Part of a small language model's weights: 10 layers, learned positions.
MLP neurons of a small language model. Each row is named by its layer, matrix (up: input weights) and neuron, and shows model dimensions 0-255. Each number is 128 + 32 x the weight over its row's rms, rounded and kept within 0 to 255. Numbers have three digits each.
Before each neuron's rows, "fires after" lists the tokens most often just before its 100 highest values on Wikipedia text that the model never trained on. A number after a token or word is its count.

fires after: " the" 50
L6.up340:132144139112138107101126148153144079135139132111146140124056116107119140084142133131088122107120107072172167172135099162123186193133176154142122178126147175135143163112131112095086166114096056085134078209122093152108114116121057119083109140119125095152111107107095101102137131116161167124210144111153120190105105134118140091150104198110114132123126174153099053059083136127138095115154098126057139108183111127099137133115041102058148179129186159132129140124141108112114160179080200200123136109151153098142102128195166143153069146158136114099154133112140120102164181116121150127137184141141061134141143197136116138130126071118108111120126095160121075179185104099090163132138127152104099141144109142181110102145065136092138211069196120161128144106127099098115139094113150

fires after: " to" 51
L5.up534:129138100067112182122156099123198119153172137106192137123089093095123150107150122150124171106101098147183168120162171133124143133140097116118156118100126143113137171092127084119122157139128056106126124125127119139126072091098096131060126134095145175133128121154118129173186159106102190106094110150108135194127126145152144169164100127090179147186178174125090133148097155124108115097101133126161116117092108048105143129100144087155112176181162158135095116127184133138179122129076147086083136116167150062113061131078107161135098087082149124145172112157150154051112184139188140109130200162155112119115091237121104106153105188174090096104078122144148095187121062099173111150152104113111096113167133177095119095109101151094124134139141130105095169119174125149153189073078134

fires after: " of" 18, " to" 9, " from" 9, " in" 7, " by" 7, " and" 5
L5.up671:134098157167094178172139137076141119176123196168189161110137124114194118033132146109145121125080171117145079148139143100123170164168179131073181169137129161114134115121194106160124149140090028092166144158093052149147124082109162159093121127103117088108137130131136138176159136119083101151128067131117142124183123199075119135151107175175142110155122123125183142126114123180123109115099088098130110089110130095119174114106136107075165139118108150150104143089077098165122164099097142103114057079078130114122134064107184162141125173133134117134119117127128152082109126070055148142174107136094125171126131101128140105173103139187096135058089091100123127091157122142130088095161176134123134161142101130136114110162184119153117168164105119161123111073132135034137141077082152

fires after: "." 36, " Due" 5, " It" 5, " There" 4, " because" 4
L6.up605:184082133097059133115142143135145149180174158202124148133076116100107136146128168127119115116098130125121079110153093078127189135115083106129167163093144170176102102132117059176158076119115157123085064092089092139079112144071113154142130117126120132123173138110083101157119191122115132120100158140073159161080135147189077170109078134082175132136130152167135141169120146181060107112087136114149111058155116142135141112110121133142103070160125147129102081041109174197110135162115106140087134119142108187141117132154112113146093183100121109097116102130124049138146111165140118142138156096191137121165095162122176140115127100164089115141064144165126171087157144114108105096139108184112136114176066159144151187157090194162174150086144140180176157152069178139152101126145151

fires after: " \"" 23, "=" 16, "-" 14, "\n\n" 14, " su" 7, " De" 4
L5.up5:172146116120076121152184159140179132179116114150200137119055122152125159111161134097076094168089120094206114133155143067124125113136092197116084113102120114138153101128091098157126121156090105086135112197146092145105081100097130199113115153123162075141137161124110140148139138163089081168121124169102113207135153121122105177137120104163107115090115126148125122170124154124147114078109145099120203142091137094121135131099115156112176123173205126146076095108143151135161122089138142129091141144172122076085120104092176095141024097064130174166167079170078105056156140123135164174182137086091116092142163137165118147181106091129110104160147178092113071093183118085150140143130183196112136107142080134099125100108118093088123131133092126124168152146160141107108152070138153

fires after: " the" 23, "–" 18, " a" 13, " U" 6, " 3" 4, " one" 4
L6.up464:161106107152129174086170097117179149082144136098110124165174119096113108153152137100094154161095161162156170139122083170116150163142058112136092141165073096125149140114126175096079121107107140103163073150080089135149122127095129130120135110175195134137141142150175169123124080104128216139144092100120119152055147112086151144114097146146154129083093140132099129097101161128148100171096188066143106115090134193116110132097089139062162109062144119139138152152055088100081128131113160142117104124089165147138120111116090132123105224119146128167139121110177084128099159154173223100128225100087135100094109106138089175152131124089157052129205065135120130155129122080155151123129129194146194119100139137158100169114141088128170148161111085113157116134134094093148127154105151

fires after: " |" 41, " ra" 5, " to" 4, " $" 4
L6.up53:166103124151109119147154135122173061157164073140107131104195141114104176117078178100162135062152091148142138175183100070118126074109134101084149167140128116119144084114132073091167165131123081127153113112080139136064097065064098149144082087102095111115110146116117121183142155097143084118128115170142170123152165081157152115085138100091116077143086108154137081087118210192095111153167162110059126073116180125109141092148069144131163154190147131187089146175120117154109124130080099114179163071134126154143128131170140139126105172136188107139118124135120150181167124179199106139146148129077096166133085159124079146145174112117132087132125128135104112149155115059164135176141100142088148160140093155085154130120098116191174113102074167144147148148083183132134110103106150

fires after: "\n\n" 19, " of" 13, "  " 9, "\n" 9, " the" 6, "-" 5
L6.up585:141056111091075106137145170125105128134120199125123122143156106135132110098125176140137115152159115131175133122135139146112141108105124193144092120182122119080133094168173103086097147120126163068136151185124109143124120138085099101188137149101099054069133072143071130087169154112167128133101125091089123173068069125146128163118165156153075164129077169138211132165125176114116100114169066136126136131221054083140149131153121148110155187101086114120083121132153128169144176078119163092212125136127014177138101119177162150103074099139113096117105149146103156157155120154164207155095104134133099128117110175103095132127150096142107124081110121141133104159129174113134119100172149162127144107151094164158129130162151162126078085144084150147127068105080097095105117135106162

fires after: "–" 13, "\n" 13, " (" 11, ":" 9, "\n\n" 7, "-" 5
L2.up938:150130140174126138108139127123121146160140169142116086142174134119129167167069141139191150078170132129142153069183087117116128145123123165101079112140104135129174124089140090150122114107077116128093112077135147139086130100080131081156170090106146168128154144153087115197141121132108178107142162180062178142112124122164113141177098103195090128192162074129109105118092149137115106118035145068106157079111140082120138109105121100152097183136171160146135158191142149132112139125116181139158107174150085132124117137085132140131121105131095166113104059167190121052096190161189169115119172118148137112143107129105061127168063120096130155102104180074065116128109148113100155114183129092122100120103171156156129061127195130116132116129051134098111163154182115075096175150163167

fires after: " |" 36, "|" 13, ":" 8, " –" 5
L5.up893:099053167114124141120101149170124152106113200149119103142138128117097144134114170121186152091145097144131150065119091155102151165114095168084108114143141137121113093132211090068126136120062079135109125161130103123132127131119093128124110141087150154163079094176069109139147116080089174126136144119099149195157150101171126085161146124167136205238132131152096154151107118111114118153108145089179115161143140091176182119114176146124118130126130166119190101086092144118113132152100119130088113108130113086081107118097116113117112124083125140176169110158104123122144091132198122143112170161101157075116116076142109184186083119052131102134066143181106109117181120073109177179185122156083165055104157153143119085139127169068166129082091139108088140177156090093163165143153155

fires after: "|" 19, " there" 11, " has" 10, " have" 7, " There" 6, " compris" 5
L6.up157:157090122094089153113167109086135166200116142126118137099111108090115130131176110148167138185083065087107176130105121083113174115126173159084146228138103203081142108149179136119182128137135106069107069127111099135130074094103089137126105142148094127133052086105114108155112112091087144137102078112104144165152151128193119219065129178102155147114089107151178135142075173167149113129166123098151110099155150120166175148091138145173103140152143085116127124077105119141091166162092108107138128158082144119164089154114130121179139132077119090124141080156115099122194094162149140117119130099129177066170116103128143163132130152157092083125108136111141133069164122136166123107156162111119175081192144139066136124149165205113170101109133077115175115158117185101153104076165145

fires after: "-" 53, " |" 13, "|" 6, " Azerbaijan" 4, "i" 4
L6.up1005:131142098145176126085060145193137130105101075061146064148079060161126098094106120110110141158089174065128130153103130123128094138201118193136139199146135190130082163140136140062087178123150108114152178145111120131138116104131097150090103119112125090144102165108123137157132097157165111148096070140103148126130097156067159142109143090093101140141106164139138121117132111121101116107160116103173141163109063141104122120133145139066122136141163095136046129136138162125161138195145154205099089181175108107060111145169160150122113113131196201121108091231158178108117126124109156132105150138074161145116138156108118119121123178193079126090138166133121116131100119106124138146159112174125122128192102142135087054096091141123111175123160086104148207122097096104109154147080139

fires after: " July" 10, " January" 9, " March" 9, " December" 8, " May" 8, " October" 7
L6.up548:149111139158109147126081141126141100179144131134111141147165128098138142131191151103176114113171084126156110106112096179125124159109102165145098140157080096119146141093181102145097153141095167160140095101156146137195137107077149127186142097131146056131137130168208100198138125143147143116190132156126200159125169147168082102104172121131083083115084100162127105053103181138139101170094170080074078145100182171091141078130145103134044098128122145154160154122113096189106126123123150182119112142135093078159108135126122087128124144063060071129124075156149196120122176134167138155102075109099099117098075113110105109153099137115084099154142077188084162141126144141195085157198108111092107055111157145110127112084088123094143131124120150116113132089177140123110119149087172

fires after: " The" 49, " the" 22, " a" 7, "." 5, "The" 4
L6.up347:117109090166167113124108159118128146089177125101099093125127108108094085127195137131067150115153161095205183125111077152134130144115131195164121133146126149102152142154071111125077172122089064109142109188142128147125129085054056104167056135079134099111171084096128114125134108096121117119146093096160152148107135116134088137193151115133138150089133153131111079107101152169110091154105130130110133108155095183092079137135154099116117160129137095100112135099120166113167122110163164163196092130148146171161115126156143189111095166143076108122141166173136156105184125120149157149047168113107068147131088151110127152103124060054080113090133067204119139122155100082094183050154143157141132123177099151103223114145140168169128127121160153145164122146133155061113084139124145

fires after: "." 31, " l" 10, " ne" 5, " fa" 4
L6.up392:202093106119169158109153141163111107123159098170139170074113086149113120123154145144132123169088087116199146125107131157144141105158139128086136149135185107175124116080133077111175149110112162140136146162111113147091088104096138120114097118143138125096140174121081105137159185118153123188173166122087138168105090166141115166150085113137082123163099136136122153212134183130086109067113129116142055104183121073117174128186053118132069157115205097096068107136121138146139168088163170161165113151116108134064113135182116143143129141094152172122070135141117156177089152158120155188117118110154025109163096138131115084080090079166071060155111083138115140127092163162170139100125129188145123113123082137114123155116180176139111086134132115181134098142109167184135098088110139